Part of a small language model's weights.
Size: 13 layers, width 160, 5.42M parameters.
Architecture: RMSNorm before each block, no biases in attention or MLP, untied embeddings, attention and MLP in parallel.
Training: a variant of Muon for these matrices, 245M tokens, 16533 steps.
MLP neurons of a small language model. Each row is named by its layer, matrix (gate and up: input weights; down: output weights) and neuron, and shows model dimensions 0-159. Each number is 128 + 32 x the weight over its row's rms, rounded and kept within 0 to 255. Numbers have three digits each. A neuron's up and down rows have the sign that makes its largest values positive.
After each neuron's rows, "fires after" lists the tokens most often just before its 100 highest values on Wikipedia text that the model never trained on.

L6.gate103:172086093132097131130131176169118124107149122172169108154124135127107169134142144125106152161169087106120119198088090068142073146172230167137193124089146157136138127140105101069151129148113171133126143139141142115157135143102074137123135151116121138138177112139122166127132084098114108115118166113115115154155087169139113124111133168139151081094091211176118122136106065169179119082172087111166193096087071090132125141155178156160104185176092168098172158126098168142132065181090130
L6.up103:181116205157149199164115114108087158073170113147122111078127106105186140142091138159150123160165131058121061126143136119218131182142155136147165203140121188183157130123121114098082119165118116154148135123113202117122064077125116177152117128125103150133170116136063150089086132110067138133152120121098104091042149154129149168116100113114152094106118120106131113083107172105125083105095086113114156113076100140123149106141179101187144121107122133117183105084112140103091150110121114
L6.down103:130148168106125165129149141060151125077112114122094057124082154084158105050148158132071140143138133090116112099164151171158124154121160118126124175109107115158113146126107149130135140147143127109046167150104102124184104113108087157178082135138115144081111124070159081126065121074058156133120111099164107094081163079130190124119152126118154143201108121119056090122085162133136126117101137065141109125115102118125145166086140141194087153177102068146112085078132205093125157126142113
fires after: " ", " in", " Total", " at", " S"

L5.gate239:181147139042084125134138118126119168156105100162104197082138148179140107097092139119145114200137123152182165128086115102154121103142132131125141117066134183201136092137084045111163127132198100119128164109173145115088123136111119119154127144073129067130109119108085105149175072162128151082145151126140156111139112089113166142164097120160119125123186179152091116109086164130067090095137144165105097137123160171112150129174096129164126106112104196141119123170120048123092105190144082
L5.up239:168129170122118105142159127089131186135190122132161093184138142155155131097085172130115124139162179151135199156092100137177076194118135133152151119151104159179161154106117093127097150118207118128096100123193131161174115093123122085120078155145137120197181130136120169182171143091097103135095105077097151167138125140130096080100127127139086173105206146129113054096084063087109104145107121128125129138102090168189134142132123104141129119156074059085083128111119122089127082157137133
L5.down239:153149141109028121217124102046126142119087116135120167050089076134118063105131069113156095146185111104148116097055153127085136108172127120129119133068147211119163124128109131106145097103110077148116118095162109099134105140136124177129105181086144105130136094103090152165128063168168100081144111129093126143165162131118180153149134102173065133132117127143146085134131132167137119133122111096132140128089117184124123132102164172140113089141112114119182105148083083099109142215135114
fires after: " in", " In", "iti", " on", " to", " |"

L6.gate275:069117145129108123193136109197161132084118179142127189154107100133159174130146130125176118078156093137117159084140116122201142108150131182117135136159137146168130089109177139156110168101105109106102140140172158120151162110103145157127147085132113112143065099130128116166120193146115163138096142125125151145064140111131150118124080116132162098148145163078162124124131121154021210109132118128198176074147122184076116119180130088186085199127182126145188128181141152132142105100122109
L6.up275:109129107154100109126109112139065094106091189139128105190145121115134100119138093081126147099112123123096113122123131210124116160090138036112104075145155166115100186162203136106106121142138149100101130124138124065084109135141171094131117073127164125081110083122131123081068106138136109107178122072184111148109134112106162119153141151137159141148125117047194156096165117142145192184072101141119073118127071135081145129110129100093174148113170162051164124117133084134131093153086080
L6.down275:091067128133127068215124192119107158119081148147146096123176159090157145136106153158113096140108090161102116163092101157088113125119144150092121096152122091101123135078047097131055101131110067177161123139141167125137115130124144120147141143115139116111132154177095147085139164087050149091136095105096152091090088117160151132095086158190086154146098137080133146135129148101165094153117118167096097119197138086172136156168062156062142145115139109115084112090188109091105180174117133
fires after: "s"

L10.gate233:082139072127094092098100137148080153115141151124139109121145105126111102117168127072146147069155139173096159148104136107145136120121153083132124086173092135154163125061151111124133114180132110103151163136112167099076081119090167145183075122130089086105086158098144110199115179094141137155134132200119098140144089127100127119187131151097078113129144128102151141150158101110102088125074051088042073144130114125161135102115121147216188168161100123160126087090111078153081121102159068
L10.up233:154114146187080127091114118053121128127152130162163097131120130168113098110167143108114149081146156114085123165191092141147129096124119119139131158146185106167107131125123091132141139075135155173131108148206156094111113081049089092165155103086115060130073115152142089130141192117088120134143140135128164164121144134122169107129195135183107117092132171139083192124179102123189113144056113141136135104139122095110128154114191108199076138083116139115127151041070138101153088169111129
L10.down233:104056150146045192125163160080120131120179082103129121090175117147144148124164130095167133151202120116082114121088203152099132161152123142140188101193061159142255111115048097160122123081148160099139152114116099104094154103157162109123104172151112119110111142097150100111134156117118131107147123157156125131163104133122159130129052113147171122177132123146141136117100123117107079097164073130151157131137164112148172183150092119139095116149104173092156125104175147160139129112167156
fires after: " ", " \"", "\n", "-", ".", " ("

L6.gate284:087100103162125119140123110117085117109143067141074094122136126120116128173113105090164089191138122087193153140100131173090119104135132130154194141109106144145138131201134135108167108159147123149187189125132150152137171088143136099104135124083131098102175135042101171105077144132095087172079159141137112154079155121117163100100131098137155099161091186141057090057103117119131156092105064152135120092138143167150110119175112123182107091168073190105180138092146115119149162100176184
L6.up284:106157093105111097198086185142169094139087141113158146099164109106120131163141164129127143176109140116180141133134061122066164055155093108083119081081144184113182202171141123195081168134098120153171137148123152188113125149172098166096155103138181120112183103120133060130162076135126083146121104108179074103119128104123138103130081139154146148162109133207152094160113107162131115086148162105161103167148092103149154140141067077125145118101118122181146127105153123109178139099143121
L6.down284:141163154138122144127122119091078093185148087150107131141063115158151103105184163127171125069128114165085115156088124112133075205132187110156095182126157146070154171149131168122120121118127126105128140187128145105090143127100139114085110124139078108158096141071107186168167143143167165187198102129121202160121073110120139119141114123142116107147185119133128067153192132157168138120178131145175111089160166097109111147178133088138125120078163140148078129047180126143154078127156126
fires after: " ", "s", " c"

L6.gate210:201135103145114122134079118122071100134111180108139180168117102106118127127105138114060111068133083083132169101029131113142158128117069182124117115168147145047146196096163109130150148162107141154157131112153117096173122181176138181080109133171115136099143107121112168114103168094146128129111144129086094069171106159127116088103104063113076143167121151143194134100099126160097141126133181112079117143080094168140194140167145123155122121122128067123171087091124141111083138173122129
L6.up210:166169158151077169191177164127132063158106137139090122109119104139137126128124117145142158160145164159161125111074144124107084137123101123115127087156106110166150154103161154090079120142112135123116091115117110115094123119110162141184128157117150089144138088129165063124137166089162038071148105107121156211166149136080121121094121179111154098158108179107158120095078053127121137110083172146114152152113177152139106113175149136101050146178094133072141173109136113095196145038099124
L6.down210:106097150148162139108103079106130159120139086128134177130121152130146187146134118175047187086159167105112120118119107115174138120133156188015129152142176113127162133154128096083086150171114104149138106180117120109149124189083124181111140070117098134188083168136179162116130124111114176103095177148095164116089158174131156154068137107088108153151139146099126098163099133106119094067157120123063065107087088129106106099129166113111142124069140070196163122165131141109092119103134125
fires after: "s", " ex", " S"

L2.gate287:168107133085164170168105108120118116120132094133144174105118140173077084094060125083072156122112100117186100170147124104129133092114095127085111131121100108099120104127175182167179134119181082155080108117119087110119110093140131136086154150103151044131104143173154099153127168130155100163124102102106158081128133118066076153174128190165164117153126083182112146179208133085150137185108147121152185092124106148114101167102110147138112119133078125086151031164139139130156088131181121
L2.up287:155105141122119130141126119122144134078092185058113153139108139185177176140201158129124165110087200126095115155162122126136111111151084161139128105112109097086082166084094171132125105128189081183047138151146104170143096139066122124123120124194167087100129192142121211131140159146177097205149097166151112155155116083117152161080157117187100135134112095153116106132124158207148144141082096121124132120124107169072105123062104156123102128139135129107139132130149114166098106164171134
L2.down287:149127107091112155113145086134148108134163131124168238103124131143118188134175147107124181160151203154058154091187164104121076183117121172151163151137135137139235131071109153118100074099086087145109143157089090132098118110120146154149091142166122166094107127127151154132122133130088179136141138138113127161164148112144094059116135092085117131118161121036113055099137096127174078170156112124068140130126142147125185114106095130162135181132137097098138150116144153156120177109120127
fires after: " ", "==", "."

L7.gate202:187169061108087142112088091131133136107096101159155182155191178134071134135124119127155196115172118144107146107105137167148105126129114119062125100121191143081145118184160141136107116064150152136181136103098067158157107103169075118148066101119160125198110119120102093113197109125115103135157107101138117161200139143123148114149179142194134137123121147151144095110116130125131128061159132095137220107145138132075100138214164124123150061120108128142118158131111144088119144190144132
L7.up202:161134175102096099117175126080142094122151074100141126146159133106094118131147144142141135096146142094155119110064048123190086188119129133148122162154192148153218139136124125151053104170124119070070102090108091113158172154142105144179130148146125175195139185152109170110058174152165159116104151119125128135099120097109107121109202107146132139121157153129118169156150108166114120151131054121109184099089126217093122121114162130153094135150167128158104122088112127187118105103127085
L7.down202:132162139132089152128125122097104113115171161150158097089114169078141202121082116145118132078178145128152089145079137165147119122113132179142110188111122165154157174127063157115131161081152116094154103145085114232241106142105198174166102114151071168112108116118143145130156126112125106143159137104113053179144150116162137159146159130126096088133154198150184121077075087125104124141087093129141119161105149134142096105122120170107122094051095145159074112097122122142136122112142138
fires after: "0", "s", "5", "4", "3", "2"

L7.gate201:153125080199073162142154121148134087135143125104080111120127142179107102116130125134056107089105133132063135183134135139139088024156117161188163140155165113101225129100124128105151101134151129131139171184137088093125125149174135162154147109142140143098115110130120100133157131161150187148106134125136121123152091140150124130153034141134190174194149077133146151104158099130159125100174089110088163207153152172102149081162150147122110141099123115097201105118080118181114108129094108
L7.up201:141144109086142130082173159143049102142101068138152102083133156132134034106086086146082161088131163159118091103083122217116118120126111131049131156083140102190143111149097131066183139116157109138145164131092125123095182173083104172122147085159159110143137053124167173117130097126152117101120150088162185162153084175112091122141154149109101097127171183132094131147195147145139135135126090120135120140103106144113115103133176149187155103121146098134137105157134074199117151151148124
L7.down201:130118107215082111047069121119128164180106158100158048197100151136161165085144144064108150113142100069155106153119120153156108101117113144092154148109158153133155091157138077093148124121103152161140107128140056130068173140132103128059103156075164142168109170109133096100145076108164148159104162140128133120143117072101106117112123163161142182134153121182142156146127135138154136122133139172138187077140094176099130171144108129108090057074161138157106172106150107119192158150117145
fires after: " Re", "-", " re", " \"", " (", "re"

L6.gate74:090132096127137122113126130135116140143156118147151143102131128132091167172166092104138106087064128154126136146112122120163074202094123072156241120120126113102105171116069168123111118155155163080135096120145164099130156099128074093105122150159097129102112137105124151143188109131164146174125167181145090124051152217139109129091089104140128113087116103123074082108210150076180117140129095091152171133184151049168133123164149156143129138134150090116161117144093115115060150160119167
L6.up74:118124105143076073172133188101101067130122134178164137136084170176091112146122151192172124136073099115124108122161105111165123132076109068140168115100089069124197101115172174193136196135116115130096121155168138174120159103150118136154142102117112146094135120126128142151112125144160111118127101178136106200113101168156105149121069125123098116085159179106127171123032126138153116106125207067137138109141131149060101086098142115094102147132157122127126224141103078116138108126139130
L6.down74:142122131162113173073106112106126093142153103132128152094100119113110101152102151089172066097080104178093129060076189074102115124147158083149177094147090179090121179134031170114096116138137211113106130125117147147111116062145087119164132145180127148119101110098119153144129111067095091141109159185171122120123135135122126157163124095111133100108146180144101107097136173134174143102089120045136141085189129124146141143127098081215085117193115103124169129114127165109137127140109106
fires after: " ", " |", " ("

L6.gate60:176131109158067177127111141085153064140106138132184157166111115195166166124110163105121162151096115168117129136124188099166077120168128148155143075163166140120135076139154121133094116142172151171140135074145124120141110122088090137130090105124120088081139123113205150105181157164129075125125163160108095099028203147114147137155137090086120115100156116176143161093143124145080073035125080077099160158122169124103128145086160118142109163124141094096114122123180090099106113131084116
L6.up60:108118128141124120158146173156148088071092111169140124079144122156112140112108130105112105074161117112078141129122148096167049105091135204150114096143137115117121150102178151132136143040134121157125228172080167160179090087157087159165121165163191176184194139077159082127136182140081130112143092161169126095116115129102192117090100117176162153175090107155094120105141170166132091166117097125146131109125103148087134114120142119134161084100132121128138151112054108135109104143089084
L6.down60:154121140067115131116106130106168123135122114150160148171133113157060156143162141123124163129144104137141170122084184105138083098133083151108082103190175082095149146196138169077093102113161056097161149187103140174185126076116167140191072091142046165162134140125093127116092123092114139137149113157104085134122156112179135133200164088103078080149150160122106137123070197122069105113126118137111124136103076142095171125107096142133114133104175165115176137112105149096104170104086150
fires after: " ", " was", " to", " NRHP"

L5.gate105:114129104140088144124126199129114175116179106160185063116150085100182049177121099143163107138178156134131162139126077113142140111107114115210139122124144115135143079079136108118177154082152093090087104141107143131132085100095080198148134109120179139125097146100116161121177110071151088147130183155121130122122146126162145097171099155153086154148135082126122149130093160148104090168176145126090109135116136111069138071134128060096159147130139116110167168130085051108060117099087065
L5.up105:102106045180192089164159170100147147117059164106116086087145125094135144130095076170109100070103093096153109126163140136133090139118070099137139095097108085095136090162166113106159147134163134113076084114135146142163159142106120103161109118179124111122083065133130059155118144053149090133164107130167089172149128124114164068156130101138073146162157128143141103118141150048129123154160126040135056118152144117113171150181146090138164112157099089144124134093119141188131135093106140
L5.down105:102101097118159103118104139117127177088089070115151156085114090084063147147068115156090136098115147053087111108136117144143162123125123182145149142071108126209109123100143115138100134148119122098105147104165070073152137121180171054117113121085108120132107146118104116156105123127174115149097193123096142195210131161181117108118166147161158147133131137078121155161215139094148105166149084141150098097129074135144139073095105138113121093110076091141161133118211124143127143114063137
fires after: " re", " to", " ", " \"", " Re", "."

L5.gate287:133123084132117130108107086082185158115125135114147116050179118131130120090121121107102146108100139116137145152106081134158080134156147142123150095041175184190133150123171126099129144137189130107134142082129110106125119105050109160115127118187123108086194152167131109109115107113105091152086178151112105098130192221112099152097121132148166154099120129160057095119091153111074081092121131114133171152118091175185128193099160173164108149147064101130105133109108175151110084157176154
L5.up287:094059093148182176135156117126160156123114098100098115169132098126149097119088156144101177102155158154111089128121153091175119155160147206144190111063171148125056164149154106150100146099203102066119171104164109152115162118086100179062165130150129155174141094161121104169120173119100099123123128170161156099126138156122160167061139083183132150125169154074144119113115134102179117165193135136129139129093153106068151113137144158129131102120173129167165101160153081144202114128139142
L5.down287:101059068102125101152116091067150133080157181120117067084106137128089154110078107167111168090093142194127107117132102082123106133160173112141200115183169152136095084175157104143125175141155119082106144089074138097108171097113138126129117138117087097053168113125119128159151092122122182130184190150136131165092110132091164106158155118119172154089144155117128124148174094140113107150144128162166181144073096141123134137107113142199097144135111112165134120098234110101133119119101185
fires after: " ", " in", ","

L5.gate188:119162083163134156109138125156104111120180125158101121088148097151130147160087086104086166102190114111131092069129138122108099128143166158161104100156187161112130097145149161130132168098114132166145165155157173134129146166143124174120117142151135092153098067096154173197139131178111172179164123147140112188111074161155127098107170163142129108092092159134085067094173168172114171065098118179068109160184142129137081173191202111112097167123085187133153150103121105089109114167101133
L5.up188:180119123117150093110148123139133140157128147164077198135133114090119150132054128167144140062136145109109092077112123168151179147124135146128122124129190128097150157190176109119061119150153089074178105116144074157087158142172123192149082123145132093093133073113130173149143119121095096120135140181146159167113155137110134156000143145154139139112069120128055125124130116118141065122164108089132147197071138098145147111099125137126110118110109106127191134154099089121138155159122059
L5.down188:173130142155150115097097141095090151131097200188153112104109174169141115132089094135095087207134138086124169089095134085198079125088103140111100113189134111155145164159154161112085148183153175162141185073148141135089089099206167152136127105110091154137155112132118164187100112171108136093102110122125146230142118081148109140124174076138111117066143083116108116131171151179124102091198106133106120121116157153175127170148159066130150116143159148114136133142152091118114142138124097
fires after: " ", ",", " (", "),"

L6.gate124:156124119142160110150162075136153059096110166153119161160174112126049103161176047101150148113110162135163148115158122127112128150168157111115213111126142154134109068165089114139164128116105121114152084125113077133168109104135154075152142208144073154152136123166143134167126134163127125082133181132119153119160151172082082145142127118113147091168145109171155133117081110128101187148159106169166181082074140106067098130205184104113159097156133128151159125150110160068098085128087169
L6.up124:078174152200114176134113107100112101054116105110149108120090148077106133083132108122080121117134112073132110125102123123154105116152178107117141104110144097101098142169202097144160104146176122095153105118106097105170087126161125100149144135145128140137136134214092146081049191144118131128113144075152141151134135083149137178141153130229095110138184184093177078096122202153089131096151184141134117126180112103083127131071129107167095151093142103166136128148106148176140130081123174
L6.down124:192078150104137081121140116143096121074140086132139073145089183099122171164149120105164139184129158090164106120178130089150125181111151191109134102129086076117109126143110101093097155080116157076117139169067079145098103139049093132096098131129098201178128118112166126146138219153130125127081129157116116132090132137118132179154111116193120127096097173147134141164125082160117146087151081149150133118110133170107122145184195152070108102122094163093071136126116092152165166097114087
fires after: "0", " |", "1", "2"

L5.gate56:137106151174122144131127147185121146113143121078072145145095105131094171173055094102149154113119160142161144106098158113109120200067101116110145127166147173212077080135163143129161120162140123188118133136161118081090128144160128141077113111134156075081156141120166143104150221176132058126137105135125128176127130101219076097080177123141154127120169159109146156144150157121131155103085117143104089111198117131162083112146128092129107112109109076063161072101105101157132104138106143
L5.up56:143127064123144171044130192142124103110127095094157152113096122149071100096147052137139120131167165130158199142108147149117123188135148179116245142055080165150161153163123154094113104133126131146099141084149096089132159107147149144104143125097106136130079105114126156145132088099100119138091134138155095113074115166124115094127147078158176121130118114139143143096164173154078115015161170094116099115161154184108145108138153195113166134125138169131146104147094118079138151134120095
L5.down56:092104169192127086123113163213139130091126133068077096135100061184084100114119110155158146136090143083148188101117192117101139117139136087041151150151134132169151159155113113087105128094084131104139112137206092137123080141094098179169155084134152109139116128097093097122133154111072099140140099116073094160084140089192123128091131175130126115122107134144156080119133138106179136112123208112072104140141122196128114126128126094152140067089164136166092127114143084159165154125139091
fires after: " ", " (", "-", " \"", "G"

L6.gate76:185178154146106112152154189165099107128143144103053057106200174063158098120123098147203173124128123111140076097163177100142124114135141098147074139145099126082157142131133121134152128131133146133108100171121158107175135130135121161123118104161090125106143128113158179104144129134121086138102129114151135154173146104121093098180120182090156100168120073114129121062106116138076201070117167174152192117175163161115132102136136159142165117161165109097163182108082114188165095112083067
L6.up76:143137118135129179187118097079109092090134141077079110100121103097103108092108143096168144129117163130140201119168148104115080159142205127073126120071148106119110164178130138079147097171069163075143168147182146087159150153154099122093141061120126191145126091176186131123152153151146117082114137087130103130148073145095159149058117123114101103140148131117092119123178176167163129135159105118113119097156142143085096140185147168205105131091129103090125108151123138099161081116041153
L6.down76:175129187071155079094094134128125161106199123114151094154115119121103098112091090119181160089152083081151127098113203204157095111091141134159093099118124069099190139155159129129110126121132109135133119151095159157142104104093110157151190108131106125122145072081174117060140117114080165128094172137148159102168122152144138113115144103109088122129146140126092131102104102124110146089062075101142131047166144135133171101140101115128123037104187093175114165111183088063109153102129117
fires after: "\n", "s"

L5.gate140:143103115125148130132140151129125114131164107079134066168094131127148128077118165099153113143100091132118122139168161118146112115122055158069120125051136160084165121131176107116113121107103131105098084163180099062130121100048066134063142106114155106093087057069141132131094077177077078101095167170149141174109152189162152056117118141130122177163135141147153159119167146120168063120162127140136109114144159164035126099115074122072143118163130114112144100117154084108142140108109108
L5.up140:071146088097164070180115146149198094113133128178094067130091168113103079107102067105121139156098121117094169173174185147087132101115099127110132150164119182156076102171146117107159147124142124128102099179179110135133113158124112156145151080103138091135071123102089143189134073108139107105128150105171132134121089147186074086112203121148134159159124176179186146123123186083155117096176149176121151132153128154070166072095122140089126121139131136099145110129103154064125072118121155
L5.down140:125113141141104088158093078109162116096139167125169060072100167129110156174095125128121136169139146117036130106076117166125121154097097109060175109068152157152072069158112103142104151139079098081142120135178125118114138123169196175112101080112151127077106127146139125133112140105132140179145158113122195111189079153138137125091142155147105173120121158106182095141117153115174099081158170158106140171126083150120166126087074150129128072089125115090137163173097125100164156211122146
fires after: " ", "-", " re", " Re", "ga", "t"

L5.gate7:149148129143116119127095098131197160142182139094099147177143111111163152113131127077126137113147100094137156111117112111183141140161155042133119097127143105152172149057087108129151139117148108122151085093152105160169087208043109157144187080180155208111146118147146121123130171166121105147112111108123153195095080155127160135090118145146143131150085213200134117123183149104074129108058091134128145119169165091119103068103128093140114162077113150101165137143112103109107083148111099
L5.up7:155082191168074155132145225175124140153091104114143106122154116108113127147156146130146088119159138125119161151143088092186067184144074148133129103145107084145066124124079140084142099188128172128137144051152113119158200131087117124086149102070096072154098164126115135115148093132077111096111131112095111182069170152093128131085120122152119116114152085159127111081149071166124115068112104104057129170143089118145077141109123179125159171134145110119091091089147127122171115089128164
L5.down7:131090113128152136150119092128126111165106147094115086153115076091127099155144121092158052088118119084189172191157142116143169183091143161116113128139113146138142080124123165158147191163184175097120129130183155090151119183083137147157107093149088132142129230172121116162152149161138090138138115089161120091064177109100131121092126086084120142180127122113093104139128152152082114131062102140128141152206146068153110099077041136144091135110126101094123144190114130090159151112127155
fires after: " ", " S", " N"

L7.gate57:150137117167116162072165115075130132113088169106145109067155087120116154073135087114127188114141089131123168127106154100082147150212145089058180087118145115123115149110154149110115130165141117116194132133163132166215099133170100151092178112112105138137106158104129118089117081131143144136112142134077146124112161162191144118094153152133127101111108065105175049104071143104114116118164151088132107127107176137075154126214133142222143122132100069176105121098123144137151145166096115
L7.up57:093166079119133108175076105177158070153149157207139131109155105183115141102115101116178146111113080117097123118121168150132139143154143125110103070159125129113160064101105152178118150101171177154071095169146085144140135120078149191147108158152066096098172147073118127089101146142115069149151118130132084168102098138131103100123122123045114105214089103124137140155132133179112141125182115130172158143074147105107120072124107213136100150079161138117139130110134183110125179135176104
L7.down57:128116160126111131088123144055093173106142150131082136091147097187119187170132154186092079089155106179137131143104125095127100129161093130131141169134134150125155070146181115143071123154095169132180157104124151121145082126108104085056184155133118122120130160150125124144095095066130179116060156142109134145129087115120096124107095162124128160037082135123140103137130131078085116075112119071158066143170166128156170134145165164138097095127100123202063097166138146108140205146110093
fires after: ")", "0", "9", "5", "rg", " |"

L5.gate60:106078099116155151140139184069141147156139101068109128109098103172081142113114090133203148184093151178177163135108113138122159115158154127139109101057139146115161144159153133131159145063072189146169098158143113135150073187165073133139112170097153084164113136167110075152105162130113161167145200161173066101077127129167109144103187128127103129098111129152151141144156147139111061119103181090094102146146086184092098184114120130134166127133131183151088099155105162106088109127103129
L5.up60:126125093185051191165152166078159108198100118117138105134109111127164123171117108105128085124158139141079192110115122138123110140086121104100103142063118089164139221126177155122111151168135109088146144103104116103158123097137051152164157111072130123123153089149122164147149100175147102190116126146141127136154113107160100114115121086109174094107153077182078068122160116147121133093055143178048133108127100087117123124117114174105050154105147095129164133092072146129123166144127151
L5.down60:088130127153099085135138163086141105183082120179144139114135065162064126099076101208110139082067159117168115127049112103111076180067147160148118102081105164088109209195131112180109158186128127138149156132177131187133078164101133136116093135121096052132140142184143144140112141092119123166154130127093163170106099089151114111082136121116144116095078158059115086165149124145134152152149132189139159142154103191104125140138116134154133145120166107105082162112149146120124150130121141
fires after: "°", "1", "″", "6", "4", "5"

L5.gate262:116131122097146220151166121137120127123130118192113145115131134210120087093170159175110161097142145068106140164119101097138079182146101165123085088146160191157084139082173094131112143141145082100123147124182137160092140159135143108153127100079120096181124109137111168095159123149107043150102122121112124092094163165164107117157174128145129132069085136155120103047185142086116105120146188160159062147166173159183168126147139122120086134092079108179140139143083109099120130160120166
L5.up262:108089091098139167193141173149121147136097115138067130120127108207107110114144115162137103128076161149161220120140124143115122121175073152143129079089071125138146108047116109161152112152227116136110142138167140147085050138064149129177108095067172087184113102177107179126128142108098135053081110100118086100134187143151143071165135121119088148114138118141096121148170099141156134110157124083126093088156142128100180144091160144131121099179114144139084130139120134125148103133118091
L5.down262:147111118084127118164158068096090109125149135101132131106128086128126153062136133189169139079165113062119154106152125144168111133113115135173117106121057146134089133094080113094069046079173091163106090093096141122136066136131099117144090108070150120161100147119094146139111148104153097111133184162149122166129206128160187097154100129137136090063052124140158107164138087138124075093070136100135142110132127160135135161094053133134106127087121131160092087183142180057133137130104115
fires after: " ", " to", " on", "\n", "=="

L10.gate76:114107150189151218158196112145094141082125110154138131169127180134138128115117108139165039098145122097174174179122112081158144094116114136104155101184130106198158104163162117142088110120108172108167184130122178153134156076138125102093108119103147110115081089107103108135144110139105117104149142118158099083089134148141103107089089135143152090080085168168181150069102140156109135099145097133101163125138106158105088089092137173076155163073107075075090179150143154131164142190177142
L10.up76:133129116120105114152146151124128101124084115079150152109154172172156126117083143138103137099107207179145150104191145184145157181125108100183103161124142128053086139145116068029053179043174099120137146146166091110103106119070160128126114142092198106132074164091168153165183148103090090145118175077111094122144124141138099118145142144109132071177085157121111141099096108114129133145123094094163111171115109150148150157144069096155130131111112097128112144138154090145127185096109157
L10.down76:126165143088082068107095158134072144110114085125185092109134148160085087165135147082127103144136115123079111144142120128147117168103151115166139116120086049117155067158113168033205156119183101183134132099135173076176122141086093101158155116155157119077170135126140122146132129176132164118143142099169116126170146158158135126094080146121179126141139071166107143127164108134078134156157118039102109123153146139065154172111085100099075116109160105141097097100111104085179114165149153
fires after: "-", " •", "ed", " ", "\n"

L6.gate15:110169110154149126118142110151110131073120147113126169111102105142134054167119131147122128122116122102129127176127155137063139117147136100150202181116147155076082149111189225140101154167104189134161148186099104168158137141095171178113122143175096134096169120099115087132157084173123081154145194116130098138109081145099149125091132136163180186156137144149112144088096117117071168137174084144172116089130155165115135156141168076142174134084063070198156124135084153147126168152107127
L6.up15:136146136126092149122123139129068128172101128101132120081124111100163071144097149099097165122131037158167114129136104130124119121149230073163147137132175108106094184177092144120126140182138158153148179112167118173106144102092106189112136145093115121169157105088120095092129147083124155041125119155120138152131136127071099142131182097113112129152148135130128130037171166066117161164191068075133089113093102149143099136164147105140146126078089154117142104086122111144066116091089175
L6.down15:096118208154061112126119093139128188163112142125124112096121107112141152099120089124092120058119097082124162115142134130164046136119103168179061088191122131150146132172131159110093107062120140143092142193129140138117133127117134146141201181169109138058099165062108132163087088091166148112088154143143172196126145115165059140112128165092146146124113142161132157195157116168076126136106151169104121157086140143088148132126108164102104092157149164157187120128122191112114123161144118
fires after: " ", "3", "2"

L5.gate179:074123109106108095176132152153154088116110124103129137131136147228112110128069145073186189158134128130136216140154107149129171101088177109100099112119131129129133197095160158151142178094100143158184172117119118150114066169170111100093129146154070099144138156192180132121150090116129110165119064132171070143123173115118140159152140128144122154147113136146119136115162120100140157079103087110075118188190051112102147147175152129107101091139167128102155104122145133156127070136068165
L5.up179:148133091160103100134149147123147114040190120117175048157138110122122158090066041094177146136118087132143192126156115089163123134076106168110082142108105092177145133156183125086129122109125103131106151105084087131119091174105105141178180130089177122105110171114114129150139115155129111108151087110100119128100152145084174095090118120153157135128174155122126115117130095116136159167170088111093176172128037119081135109155130134189115170180168118088161171117095139136079122058119156
L5.down179:064132109104165114111140208120148156158137176174108102115140100119126133131116089140118159149117134062103185112141093057123118200090122117172101189153045150149169172173101121166152159136137119142098154146122082133133139121178084118139149122109110129114125140149169164174124144099132104121196082149112147124132080128089141122106147084134113122103092099097073090109096113209122147133159077064154147181136145152187183119136140160158107077107118142068127090052156120150189111107117100
fires after: "°", "″", "3", "5", "0"

L5.gate171:149145134117122124081148129108172062065108126060186156145125123085147110114125144135150119084095099146167112099102148209126123160129119166148082149146171104147164126164169169169146093101126196123102108097183123127076121152129104082093141139090157146128055153093212094147099204155156109194106147110120080142071083074160112144110138157137130154031151118152105156080125122107150171131190140164102123140095123099152091185145094127168137112151126159160099136123164152127140138123142144
L5.up171:205121140132097136158098095153173095194136089089150090060101138086137112125108141131104126127120097103118101094078109181138096060161143136099109142160114157136143178117121187115187072111141138073152132112124179164115113095131118108058098168115131140209143105142103107100191098110173064085133163147161105098135135188108107190154122158130117115187155155127119127119189155072090122147094151136136138132165159108150124155112089171106096120173134142142100109131079100116151055149197112
L5.down171:101078155110118172132129121134166142153163068108095059100126166145101075115161108145127132137118117123153158148090088133178139115152125125116121095142150112093150108123111141191184102137167145066168166095170145160120110128022154142121089100084166128157117055105121152099090192184123099126111150105138122170134176170091102131112121135091165067138145083148098128162082141087131161180119178208128164122129079094099117151070100084128072129136115149144086110159138158115076158163178129
fires after: "\n"